config.toml
n_layer = 10
n_kv_head = 6
activation = "swiglu"
norm_eps = 1e-05
rope_fraction = 1.0
tie_embeddings = false
init_std_down = 0.0
lr_head = 0.00522
grad_clip = 1.0
warmup_steps = 200
decay_shape = "linear"
batch_tokens = 65536
seq_len = 128
steps = 4221
MLP neurons of a small language model. Each row is named by its layer, matrix (gate and up: input weights) and neuron, and shows model dimensions 64-191. Each number is 500 + 25 x the weight over its row's rms, rounded and kept within 0 to 999. Numbers have three digits each. A neuron's up and down rows have the sign that makes its largest values positive.
Before each neuron's rows, "fires on" lists the tokens most often at its 100 highest values on Wikipedia text that the model never trained on.

fires on: "\n\n", " el", "edo", " \"", "pr"
L5.gate152:500518503492463505532515509492496527485498515524495489483508480443517482496471483498481466495467535526545547535482487456534470550474515491525445508523514526545485501488489533472513546491502443506511453519467498484493522524481482483454485507508526512503523466478460449563545560507496497497501503469526467515464492545480517470507494442497497516566480521491549497485534504470502501484470
L5.up152:473496491507479525501510468537547480482501525498478494512499493515570531520525535467500492520509477528480485480518499475539514478467515496520504513486506484510461512496523493496505524492483479490508487518513482479522489458475498487488426506541524499537483524485497519503509493533475520496504504490509473506504500555476529473513514466525517514563481484487521478481469491492553506502495

fires on: " on", " in", " of", " |", " For", " at"
L7.gate199:493515493511466462522551500463510531533492482476504506513512473499497509524521516489509473468513446524504481475529488469527511512526486508457556508496479499467519475536495525547452504493475510477493462517477514455510492494492478524520501482488463481452546477470514510508449488505497486489461464479470475468470483515504519568491533488466521466513491476521531489505458520479504534495504
L7.up199:494531479504503513511499525493489483509491496441491492515492465498527517480479474463479501485497489453487494472471510484519503497506458501491483520529516490520504535556517477484469497506513524464438522482479521511472480497564483515517460486488519466511497524476528524513525519514528465497495518546541501511533501471507505478484500473506443470540507481524514512470550495502493495492507

fires on: "-", "co", "ho", " 184", "oro", "ero"
L5.gate188:539507525515539487481488522444503502470471507468515509515509513461532494495483490532499506511527489531559510539510490482555507479530534485530527473490504524482530509499508489508527505499492464513472466533505471531493521450507499488517471491502483550516460498521495477527490488510523543514482540508527509498476502541483542525568498471450497532495513494508564521507467503509492500474501
L5.up188:471486515558536537495487489529512498528489538496482483499489534468522548489518469504517521497522461533491519543469442476502538495489535533524473514510497523514500497432521449490499460507493539543485474489520490505488521501509535492521488485501495524503490520555520464500484440527481487536501513495505587501527485509501482546539495493508501509515509487476535504522518497489486483519469

fires on: " |", "-"
L5.gate324:511543541485543502476493500494488493519502523505480505455496550527481497489526492521481534536534495497440521527488496525465508538518497501492487547507504492486584495541544533521488524542476475475494536507520485487551511486501529500508486513465508456525532497509515473482507487536499480476457479515527568502494543496531544484491527513534516485482539555506497460523474478460472484470484
L5.up324:510489519545486497491479500480506517519452498474547496478463512450509443506508473508456511477468509479478525515500478495524485507501527443494571462506502544516488522508518485480501538513495489503449511481462503532547511555515516471528504488523502469483456504493523517489507515480505487522500541463518500505517522474511481514491565521522478514438476516515499491480470473500509506484519

fires on: " and", "-", "C", "k"
L7.gate146:496534489515495520518499517512499479510507520478547536511496516455534509476466479477548512478516512522514535512481526482522474437474502519525466510513543517479514497489511476500472472557478518487456447495466488461539515497499479556451468475505487502497528508532493493471506549526476520501505511513504450517522466509502458504508511482490516502547514487532480499469532480504486504490511
L7.up146:513496489479495514495469485482496517486507460471487517522446498517495500487462535553496522477435466470478467493505533490484469520479425488557521539517503502478493486510496460531513470568495499501499486530475474508546536507552457465452480472476517503488470448525496506479509516469462511522506519499461536529488530506474496516475504539490490537496498525477501519538502467528510483505502

fires on: " |", " L", " W", ",", "."
L5.gate326:531501501495515514489442502497474489496522516469518516472449480482509475559506521494490488529505452514483527484503501489473471461525479509455491481499517490511524527472461462493523517543469476471435497489455523517490477536479493479502477497498513522527515464525494509528482463556485482511453466497487479480503445489521503482518474515495533523517498508496461459485458478515469506514483
L5.up326:461523499465512538477523494470507544497518502455505476522514515466481554555478499523499545507523487516474492528487483528513499511478494500466482477503527531488526469505485484444460534534506481486508481557455526499466473525492493522487485482544488492480519483512508527513499518515500531502479485505499496467494531492492521526463533532477521433521478543490519531530447467517513485527478

fires on: ":", "°", "′"
L5.gate445:490524482468499485476521548486492476523527461431486531516482493502538526493438454506474512482518527500568498545484485493508478492471467509483514515485467507522486515486557494497507490475537491494532510488530510491497485476500501530473463499547492479525507481480483528527492506506537560518528502502521472529469472502491510472476484487453559484441473492488538480514504505514500518500477
L5.up445:485481516522478537549469495510481512473508473517521450469538539497510507463524504477501503461513520484513475513515529502517489458521470508500533507523509491500478496480520528487511528493497506465536458486544487480511506493443516490495493528546472480492514513481523539483487535460520490551492535455492491467529501473499485503512503535535473497492512526504527473472491487546462490479530

fires on: " (", ":", "|", " |"
L7.gate413:489515502505472478541448528523506484509474517501485510504465492452514545537495481513519470469458551505501529502486503504527479480472541490509471490485454483544515559483526507483502531440494524461463486505474529475506539469520478477512473494511543472474501516512500515478500505511533467526512519507481493490502495485509531503487504510506515491474488500500479427503491490527515524431474
L7.up413:505486502494485552493505530550474496501493496479511443477485488525469512498491524476488482568563522510499492490475541496492490513535474483474475489501483518508506506484477530469502475515548502507523468491521521492494508437471443488467459489479481493518522540528495461450497510515528539519492572525479480497491507519522504511488527494496458515485464504535511517485513489461514490499500

fires on: " the", "s", "-"
L7.gate399:517517487493518460523519509504501542534562520481493535446549512489471497449481509488530490482528512526480495520523527540515491487496502504545481511477541552500473505471493490493464548528507462474463487491513525506489540483540502504490515462486495507503492490539517515522492538465504490482462508515465491505503491492508503554487548492516511524481497468505513474485508470488486473494496
L7.up399:510536536513527524503485464495482522493460525503495510496546503489518463540503486500512470497497478505458467539485509452504502498476501495515423510484559500493510486497525503484530514537467489546522519489522533529497491480560494512562530541534515495478491480542448494475491508510456477515530506505483543508534543512514480530451508498512520533498518522492457497510516500494463497539466

fires on: " |", "|", "Sh", "se", " Sp", "st"
L5.gate451:477537497496462553534494520493559520526497514497502514510516484529478520491465483541479481535526517508512475518533474548492532441525486484508507457482555535526530472483487515473511504467511499523507452509551497503474471489509498535467533503537485477511439471469507480483529495489506497504482526515509511528461507490529533504461535524507506510490473531474458504509504512499497496511512
L5.up451:508533529518503511529473514537523506544513521478517545507539505506491503487491474531491509526547470538458464512530529465491484478525513554513518510546485501500483484495510466487469491470523535476473508505505501517478503457497503494521467494517529440515497480455544555510484497478522519505449486507491481501443475489461470524506542472481476488498501557472504487474450502484497439522503

fires on: "-", " a", ":", " New", " as"
L7.gate388:465516506509548538513476501528521524548515497508460529508492538548490504489489493502482547503515543507492534507471454520501492501485461431477488485484430458515455484470478535471492546504456486500511524514521507487505528450503520501534525498469497496530465497544451514481495517538509453510511501487475480491491520518537509520503511495497503506525532512488516467497512500515492504461535
L7.up388:499463508515523487511447500489535497470532493472500541518513509486526512510469481473479521474459486458515510498527502471553513504496508474525504460497481513547467522507473542541451493523525503504513444530517489503514552524490500473518529525528489492514497499510508484504532522531504489512520521559543470482526542489516490479493476521498493512465498472519528470484512445532481497500529

fires on: " |", ";", "|"
L5.gate219:529478518510528494491535503500481491505498548480496507520463457506463469513471475485515463503519498550513480535501551578527500508513477496504492504478474539547458474467515488496504535489532516527512496478479550478521478551498520513486507485489464535493530498518511489474535505572477507497498505465535483483490506494470509561533508461519509510489489489539538500506497519526481471520470
L5.up219:542498528523507540491474518502507482519480510528499535460482503483535526497507469442504506491464495490472479515474491535539523536472508511508541505470512517456553441484523469476489545476477522487494499519491494484516540521525504479523490473526496475482459496472511501513513491479514488483502482518514562528500464489529503491499486528501473494472527501494494505465510503482481509485494

fires on: " of", "nt", "19"
L4.gate355:501515513477462491484500472480512502464486531501492479510484538533534459505523506520520494545543491513563505489557497476498493532481497495479482496492572525503539511479537492508519535470495482515490507501526464468507494449498462490499504502509486498495473503490532480536500497509535512483538510499486508506530472541511511529469538497516508498530457474557498540544516564489521478450521
L4.up355:472511478496489491478527490528497459542490532511498498501526531478502490513503456507500514472457534545496524509494472464521493494503495536508446464523488518493456475530492452542531486510543478468503472487527526503525533455499482557490459443491516488508466542496475502541470491485519483481528547470536470447426498492542526500477495512486502516487472465490518479500497491501478478448489

fires on: "'", ";", "\n\n", "/", "ur"
L4.gate389:480472531510514498524514510463520471489488456520481524507508488499503478506501475537497474510509505508482537471504532543502509497535471474478518539501518496463504458494544460466501508520460508490478483454534534498495503557491501553487513503513481514467515513467519490545500522520519478508506507487532475525502482529473487531436493541494496474535514479488522491497501503508493522530466
L4.up389:464492503491486511513503494496530494511442495535510510508511526526549483545505528519505566484483537480489467533491487529458496523470468428455498461479538493476472502511508470475505487498532529466512491503518528493501497538494520508498480523486463506527486504523514502507492530504534493470488517509495495501540458504520478533473486503456460466483509441504536502458553526480451483543532

fires on: " |", "|", " m", "-"
L5.gate29:531487512472504544507482487490512528515496478448510483492526540493515516482551473523471495510497454554539549481517488503498495473525470528501438481478518532522461486477511494479479492521454511492505487491488520484486493497480488509479477511509520502538467518529459510480456471439494525535545522534523501490534463555510518456467488491500535511466494489532492538505509538497490534480512
L5.up29:482517480495523518537527533519478526536481487474514521499558460500485542530533490544501487455528519510474488510471484504484536538523514530516508524534525501488547515557529517486517492503480492545532505473488513519522490492505480530535475467501460490540484480502449496523514523476459501528470498513520498509476513455497510448518507515528519501493530505486509488502518443455475493494456

fires on: ",", " to", " |"
L7.gate262:493577469536484524556493481491502496521478509528482499531526513486527516539526473506490509501514498529516499487469540504512487525463498496474480519483479504560494494512522507522506516528499500514518521506529495496515510508465537492483526503536490498483488493510501524564489462523532533527495451440570491463497517467534467474520538537519501448507469496573530496451524474460525492512483
L7.up262:529533474513524483475481506464479492506503491512471498486502519517544503497521525525482503482531495526495508497500505488481477494490484494477519535509550503488537513510470537571461501534476478522504488513499514514522447462492492498536510483526462480507495487478504518503522491510516509450493526458521513445474483482507519488533529543488514448500422489486506508520533515485482495485522

fires on: "ly", "y", "ough", "ally"
L4.gate508:455471498486520472515538492459479520496485474535518525449468444486434523528487499457489493498496548507511500507505541520480477492519517521489515502514493474515519504493469519507527505453496490510506477525490562524463504515484510505517504490531555463502525524515494523509519480499492533528450521512533485493511516469507527506474428512476515525499425489510506498537517528490514509475496
L4.up508:510515504517511489485537517508478490522468501466490487545530491461475549490494508477506507450493464514499488525496504527480490468504529524445475494444486526525504495502554529469475476489485465544494473496507502464467493496504519518481502507458486527529513516520475491454496521497488467506500491511505510492462477482492508478494481528481494482471479466495415542489524496482458487527502

fires on: "-", " of", " f", " among"
L4.gate95:499493477530447519465458468516518505495482509490504494522514514483460499509505489505507524490548538506536465477521476495518507529493516502522552480464496473499465512497505502509473498497482502485536503546494514554546538504476521499503523478498486510520520512508497443510528516518500526455553512548477495533487522509463476460522492540474510565522515497460464526555506524479505552492517
L4.up95:453558509555525498504486470534505504521461454498518530451524494485449470516490509465475503531477509499522444533541484491493508531542539449531560504506492499545488490469537518534486534503503482470492509495440483536490513477534531528507538476500480537517507518489520524523524504482504481530509503482523507524508498503520547492500521492512463509497549514481496481456519506544493500491503

fires on: "-", " in", "c", "s", " of"
L4.gate23:477552478529517499516482516515490519520472454546513505500496510549496528516479505472501490514515514509454502448453473452515503518472476501499534490550508489542468494471518499462512531481494504538517481564534495492493522492524460477454507496469527520491515513469481511522492487534526468517507480513528479491504498516454490495493495487535523473497537491533464545499517501492518507552517
L4.up23:510501520527549487513493518499469495518537445531480531510548513525442478507456503501485477487493512513501462501489444457457484496497497488442536538529489475500488505478534474538526514464505489491525505541509521493522492493546482462524529552476457475524528509518499494458500481546543469508483473477555492471534489533505499475495489484541526460491490496463509510500505492472529492478519

fires on: " |", ",", " and", "|"
L7.gate17:494518453516515473533451505517512461525481470538507510494510501516540507502525504468504477543527541517498495516505532504528465490496525515500531534481492471503511456524508504518479542519476508489488474486493546538491514467486546463491507482465487493456478487479491437503445456557504492530515491482529495496528496444483460493490478503476480485527484465547522501532502528511478544487524
L7.up17:505502442481486531531549513497443519473517468496466475519513508504494509561471487479529547454490452481469543474471544471494521520491476478493483510510465519526492500492476526498500549507512500469487481525464493522529506495439503496520535501511528471485519514487465515490485503494501490501532492483517517502514473506547528511481506543484547459516512482484529495474504516486473537496483

fires on: " a", " the", " of", "p"
L5.gate185:529509488537512475481501454531493505507490536503512455554556497484508478513529467510471497502509571524509465477495467519522494516518529533508457487528506473523516477502510502472490539477470455513492494472529516485480485487578519501503491482496489539503472486522538530525511514486494515504482426490476514512493536534512507566476519490493520538498483469522506541515469497509469493505506
L5.up185:500483473534530459491525491510506544474495475496471486542492499529480547488551553475518509513493541444488428504455493523482524501502518487482488473502468504521471529509495509497486511453444504499503519482531471505508517473509516526532519484459481489504501470529489494492501492496482481518495502534528515500533525499493529544504483484530524524502493516532468507518484490498438507481497

fires on: " is", " million", "-", "–", " was", "and"
L4.gate439:538559532486496523561455488485511482483508477547441535480470528475491514498510554467537522470505511487499534532515501538524541501509507480448475494469518509509499535519503497471489509551467510507492493511485510520529508489528508533522540492520451471514514499497484499469505509508539515469484526507471520512478478512487468474487483516466472481472487459480518444502468494486475525526490
L4.up439:478512507520543531498530491550542452497498494533484494479503489526505487475498469554523531462459478493482455507508509521502550551459503535472543519504472523522572521533518520516515530492471516481514526543472524519530527539505468463513499517527461510500525512477532526475485472484529510504483496516537473497513508502503457538553493518503521517496513507519491521496524507495495487474515

fires on: "g", " in", " |", " Team", "G", "T"
L4.gate33:525515499516549491508515478471491503513480543463483540497493481534451516525532494535462488522500506497542508502537510487508528494514500470510469500475518476519550442556506479475474562471534487473515505532548514538511468510509484567473581497518549508474504480482465476466472468496488478516488507553531525516460524461492473492498478488491506515531480482440514496497526513496501520472499
L4.up33:546498447469521479521521495534476501511526459461555508497493459520508459537516486531514486481486493482498520483499514491493512497506486519535529502479483505539513519489512478502514502553504524480503484524482514470557464500472494543540534493495480484514477564454504550463511463483524475523443501525497514535522535496482488495475513510516496469498483533496532524516531485490492448503506

fires on: " \"", "-", " to"
L7.gate402:509457495509501486493501489470496489487515483518534522515494499500498499484518513476511508524506491536536549525474470546499508515484458509493539499464505509556487518517519505462453523530456477510533469535465526530471477494484504484435511491517487489522527511519498449555504481543517477504509536466489484470485481476534527504419519515491524498523492493443456519498509496468481502517477
L7.up402:525506494501442488495446508526492492507496508540535472494530485512502504506486520508513488508487508504525536509526457482579475452502530474501536466489483485525456522478517496469530512502460486490481459490439521462499529493491493559492514544493513464533502500496467531494499526473503470505528524456521458497449486484518524501490506508483520494470514483493528530484470504469475470458482

fires on: " and", "-", " or", ",", " (", " League"
L7.gate443:470525501488479518514476508523488463455469507528457514533476487494521475560461476512529491502502481480532501508474524521520505514509530498493461525504502508480492557477495501538492495538484459498472478479459506518501509509501485471455539489527471524498480489531462460517478497532512487544522512456483505500499469439499483507511497474484501538479494505487481536450498523476482512551482
L7.up443:530512502539522525484464474476510508497498496440524488536478517512499487494498477498500497484457493500476513537505467546523513509454544512532508540510546520509497521502477463485509504481470515537501502513466488493505464500460452461521531459472510474502485465518466478518496487493503537508537505495508518463480477515531573497496429460485509466517487500493528509492509536480499487519531

fires on: " |", " the", " @", "\n\n", " a"
L7.gate116:468501498488500507488515453508480498519463484490504519518513495488520475504481515527507493513516537486506417508496536506479497488502482518481439512548500537486510516490557485543462475554510506544523531495537534492482469524486514523472497509501514506501552477530518542453520508534464499525505563484456483512485533467504515546511471515531454444510497533542509519517489527523516513535450
L7.up116:461465489513470522502502511499492498511473551515492525518542510491490541534542505502552545480446491499525478495517511567519526483483491520494481454539477454508487501505491493542496520475530538489462501490480512509539480492477526518538507478500491454506472478539537498568489491499496477493486513466487487490506524511495455537519532482508527483492544483484496505483490476523449511523496

fires on: " No", " no", "por", "itor", " Ke", " E"
L7.gate255:496456503561496483476474490537479512528509517519492545489463476544519508513479528482535441490577482454474509517536470512501514508528466482475479486471502490516474493509509499461513540511467463537467504511496481482496496498492495479462546524535531473518463495502526435532506471520488503529478521504453455491529460522509486497493498478487533497560464522497544491518493546494486515488524
L7.up255:510502486521524493510495492490477495528531517475501466473533516496457492546511496535487515502499502511501495546520522463505517518521474516457484479489515552493473507528530524515464512469539550485478475563523492526506489494493506492470498502523522507535497475495452482489512528480484496497512428521497527519525443486515562515487523457459516472543517499500501495508472521527546499508498

fires on: " |", " City", " Red", ","
L4.gate11:552529513506498486476502475488519548498471484503494550497507503500528507489508527521511503510480486501496477538477516466486492508507479508518541502465472513467485526528483466471473533475501474504502549506522535485479471537513446482488505503469499517511508534511501494510442458531522506497491486494535482508480513442471471505478533495534499477442517499490531520527522469517493465488511
L4.up11:485494500525523481494521481531507514495526521501468509491465475476494505493482466485503547502520498540483506458526517495512501466450502512481494466494455501486481477493469498482503508438492510472511480538519520462507515528478476499541485455498505496478483545492495557527504523566528514492493502485552539512506474521514541505518506489462524506481485485541482494522498539491513501465486

fires on: ".", "\n\n", "eri", "ili", "|"
L7.gate44:494478512469536567513499507527469498539514484523481456503512488556521552514476513467505508497511485497497527488514482508531464484530517496505467478526494473479484481524536513507472514514477469542485472495507513505555504505517495516507467518529491487542495523485506476497489512521488463462499520516524437490526516495553496533514514470477513482484472507510479511454477482467505506490456
L7.up44:560488474504497512558461462488517529486489491551513494479509488512535501537493513464477485458501524506517499489492501519511512518556526510517529507512470506515514482487547491510483519484494499469464449489483523543543520519523499517507513494518520538529532512477470455498458493488493494504455472499539510507511534498516507488492518496515481563516537483524544469499514503517476500539485

fires on: "-", "ib", "b", "–"
L5.gate287:514488445485471503509521482481457511489485506467499493497509536523506453514497480459500463510510504476480492508494489511508505497541475506490507536536493469502529492550499539468438462519506470493502485531505466467526515503446499523518550514522476531449483459492524561471495470492475507524485522465520493524520460499489489487507510486495489483462520465492508504463530543493484475483516
L5.up287:496454529496497497515503539493511520504495476501483529510523504484469485516461502499512478483482489457521474522467500511516557525506501503487544480546505521478500491468544530501519484536490506471521504502503452545481522533499486500496506498473528481511520483490526552505500478548498505455466478507516537529475509509506496481481430506485520513521473475526505516551510495472451535470556

fires on: " of", " to", "\n\n", "'", "."
L5.gate222:562521508500505503464471488486517492475478482511524534473530534508519471502522477550525471535541534489500504474516493513454493469479471484499506524488493506534495535502508491509517478487485486488477508509546460518510522531509463507473493514508508481476474518451506486545503486484512515488500496514505507480517520533544504492496494484473520475489472495524507471531496558528536453522536
L5.up222:500501476512527542510508511508503499498515511502472501490527486474525483525566486451519516508509479514459482459524517497467468514488479502488532500518504441523541525514515492472495492479497530546493447536540567509482511468503518487494496511479513482487482516510451522556487510517472517523532518495478504511528509507504480488539471512488495472526504516552508518500545540487527429490528

fires on: " at", ")", " for", "At", "lu"
L4.gate62:494482502482514498516491476480488492543544467525462483540493461488500471509515492489463508540498477525543519519527568496499472500494510490527496449513437524494501493527503555485474519515469534523497499532507499512531478513488464498483510478495476473524498542506581540523486505483521506514503493482470444490504524504493579488494457509500529478470499499498519510465526521521516477511500
L4.up62:485530476475537509526472510493465468500496506489455484519502515456484499459506482466514481499472517551486488506509451478487479505510491501471547524472486479491487500531525497523476538511499549518504545494544498469496516493524503455481478522535515533490482510484528565489484468499488507496514488466491536515500460485509532448497490481543463516508510447520515504505501507538530485509509

fires on: "'", "s", " The", "sten", "re"
L5.gate460:477513486461481468513526515475510525551519467524503486482495521488463485492493497496465520530481511458507543508509530530496460509470515493484484469483576491435511529466471522459518478478488523488480489498505522474525512495493494509559494485489494523505512509531497476510505499498548509540486495521495518507517544464484519515486482479486514490512493535522482489551472525481527484539496
L5.up460:498501520506478465513491478471535544520474498498547501526516516482493486466507472476473521474481509558485471533467474528483486539498502501492474525506472501482511472510489486494525545487542484518513509508501531483502524506544504491507478506529480502516428521525506472502533490495487502527519470520466496474508480504434476487533513513483544493518454478499506537540535501476464500517487

fires on: "-", " a", " in", " (", " on", " per"
L7.gate96:495518503465558511518473510474522475502521526471507548544497472504514487491544480468459497471453558486508472471498468487519525481514467516501485493517465481456499510470478463487501489489511499525471503518502535452514474457517512472497464548532501512517489473463486516490500530540504518526532525538484512468528559473481485449488508458533527515499488499545508479538469498514475516474468
L7.up96:502488493506515508510561457494511446528476527518498515501519510507448474498470492487479514486513501506501480499481485524484479506484479477506502523527521489488538482491499509502502482511457530537509474518484504572453467495428528532507552449527450492464522505503508499487534511490528566484529538512523474491475555506496507491450490471506495503488507526470490474522506521477478523510513

fires on: ".", ",", "°", " −"
L7.gate209:481493483516515540468455538523563531489505477491488531498519482539462491418508458492499489478571509480516507510522516536506495525484483485494473521503484492557528520505518530536500537472506508516510450528541507498468488490475475466468487464503471505494475506468468502520486513508500509525480513541508479523492474562530529531486493483489527480494470470480523486511461520482448499479468
L7.up209:521510491486506492576489522528521500513491531490492516430530504511464511455472510453491493487512492497493471533500504493494501484483493503472471544512493490499474535537495475542480526488524427529533471440525496464518516495580485489515522538551479500480470504507499503489485523487484496544539476458514514525518514511509525526526480452460551482490489449477495526504504483524489491492540

fires on: " was", " were", " and", " |", " while"
L5.gate85:497561463516486507530502483492516491465490515507521530515515497518480521476500508489500509504477554508479548507460511519478531500483503515501467510518489548535480518455445518521484494493489479539516486479522532509512463504495519503495498441539480492449456502488511488525477539508460504457524506524510487440481509497501551535509514524499502556519494538476531512546495495479540535500492
L5.up85:489510499529501540494457521483504469508481474486480542539519514494523474488514484499531504497499469502457427499470526546487507498514462508497547494481484542533503503509500494487460481494490505496449477485472478479524508488468476509529508478508501455515525526464541494519504495467493508511455487468513493493498503522494502491510501490514475512506527482502545498454537542493533503523488

fires on: "-", " |", " (", "c", " un"
L7.gate232:536522506533528506506502528534492471469498493492455497502483509536499531431520510510501458486445506494531450475485489492512509567448499461493502478466479504515524530479532500498484467510483488490494506501547555497534501464552501502511518537494502446550514478554537538477481524465505485509475495482494515521514498492487548496470534523481537496483489502469515514492488501457492538466496
L7.up232:452473520550474496485518494483520494520503517524552464489509491504461509483502494514485499543515503489523503499446518553523519529521487521513472486500510501466491489519464484521495487527469526523542553553500507498524523532525551496489524440518484483475519482500503490503532420505511453533516522547523498476481512525537527472471512508532514556488496493494560463495473493523535512498472

fires on: ":", " of", " about", " to", " at"
L7.gate216:511502468508471520542467458493479519497522514478523515481525513535499467486510490530488504488505472470526499505475496482489508513509460484483457450512486499514493482475451526461480529504467522526504504523511541532527503450487507563513472545553507532495534476533489503487481537470534503514498494470514476485527454525488568489496483518493511444502497521505507557541506512488456507517493
L7.up216:517528471509476443474517463430482479506514517476577487450493542500542503497504538481534513472489521506516520518526478478475485539508465507494523523514481501497486521470494515485492530493522498498518493507551506496428520516491535520458522514488514506458531462516513476519455476452504509509493505490503488516502473476496490533507462572499468512519532472480529554512494533532471499493526

fires on: ".", "–", "-", ":"
L4.gate443:517513504504503506526566529565522493483503525478502482446544520568538525481497467474519485494480479478494500510525508498485459474496523513482515462504511501511491518511527544474483576490477468486479519513520508515513537516522480512531505509531500533482539507488506533530513490521527517488502492490534516487490495509486501464520493527493460542492507465480468536435483507478521504466485
L4.up443:466469463527461501530470488503492525464490501545472520505533491509519472468516490535549486495512504467510505477511508555464527478504478494479491476468458487516455483510520497490424500495478532468492522502518474542478535499479501483452526544534515502496491524517533488491483529490502495481480479482509486467512532517508491489532512487448494564485479499447469475548516545482524498508499

fires on: ".", "{", " de", " |"
L7.gate73:549511519498521503475487513510529512532466525506510510529479511498543515474543453521523508510536475483560467487488495509477453525559467499509467515500449506488491500480513503515498499498572486480491465507536480496508515511512493525518493519482512493471473473486525499498495508470475458524512522467463508527484484539491514481530542465477510490447516533488508490494470470478511504502475
L7.up73:485518539502490520528483475550479479478490465518511555506494526493504535475494435514501511472519484518511499486510502499439482474501518533532480503493546503523498526509515452478491506489461501469470525489554484500478511485527508513508510510520468538454543522542494499502500488463502424527536490482504462491506524484508558498505503460519506479490490510499462496484516497495520460513491

fires on: ")", " on", " After", " On", "On", " for"
L5.gate295:496516493494469476491493501498477476461523507515504511540525522531473461522498484502465512498521500561510453528460522515481536505487506504465472490516540509541532503494539518466485478508483555479489465543502509515536484534496504504520520492518552482469464490489481546557472486492499511506481503521474497484523542468493500505495512481490500519543497500504486536530536454524518499531469
L5.up295:463445498454505529451505510501544512513542510507478494527503492483461482500522470501511496478531495541497523526504485465482488474513447531484522498497504512505540520467489492485514463522501488473512518493498534486481554510493508531508474482495486511513512473504484528500423477497513473466503483490511468505483504489459494461467534477550469574496511471510481490507494521511474474480517

fires on: "-", " \"", ":", " ("
L5.gate199:527477481451488490460468511492464480501501510496522473505510512510486496514486477540481537520500541504516542480496506478536518523538519506451492472522510518539551500505493548479508550538522509486523486527525531548531527530467532471490474501551477507534479510495480463481513488507477481518529488537509511466491503523455476545449510509493484502487504505512513483516477531507503503536488
L5.up199:491525565492511491486501466503483460506530503521491489484543502513519483500539515456497503573529516541498531485471499555499483499508516528508519511475516497468503491485504498482497494487512486504491467484472496535495492476453477513492505487493491491467462484506531539492507474531538557535531483485492527494458494526473484514492485453525500495494463456508489528517500542458519476502457

fires on: "-", " in", "us", " \"", " as", " such"
L5.gate117:496461518478473497532516513528442515535468507541528478505509528529541491520477516540482498473487456480540537485476518464534520514536492538453495503498503513529518469521486459487484470494516478504523460494509496492492520495511483517514522449513486521496497499439494470485499511477534442524490493519522476457517521514569521542495526504497583451470508463507487475493491495477493512537527
L5.up117:468488541516514472526539487503494529477506451484443528486491468481434493441513514519499476507524526436487514498469508490481482507501514466506516509473492493497493513543445507538484519489511489476471496520451517482532488493511518444509473460521506520492487487564514536474476484509502480487449482478477499497506522468506464515466465490542516469485514488491482497534469479514547524488526

fires on: "ly", "z", "t"
L4.gate248:463526492554464461458489459511503503534487474519512510528498485483479521480485522534459471480492491504440508484486515481506463440488512531502544501483500485480522529479476484464471465483475493492505526482509504488464492484484503458505563483504495492500485480514524499458479525503529507465478547503526473476493475458508476516513473550490516505483492535497478499534543503468514464516493
L4.up248:516504479521472504544491453547487566493492499463554478471463469520464527488478519522537505484469474500496510472495517504482513452475492527517534526501519535545553552504528500501484514461525487474473501497528505492498492533480508532504545481524501487479554485491500489476520498476505529516481519484501486504480541541511495485501517506500450502464481505475487520497511497509478514483524

fires on: " |", "|"
L5.gate172:537511496501495542519495507549494467506511527478495519559446496481470562514510505529504497529477523514490499481509510516493486468529512520514457469489534518527479549471512488482491482491504497501508495501545536542484507490553458510503499527505531557545496450498515514473506508456472470539490489512472506541472500575527528528480479485554491506467465533511468453531505486509540466457491
L5.up172:505474540489513546542488532541521524528503528495469537503490502452462559499521476476521508499536509510489469504509517505480472481518494523496516521522493497503468470502507453507501443477502518509499539474472542540513497484505492516476473468509458481497499461496518501497496475517531496510484503505513503494508514488478484511517500533513505480512524463469466469486519513503506513467501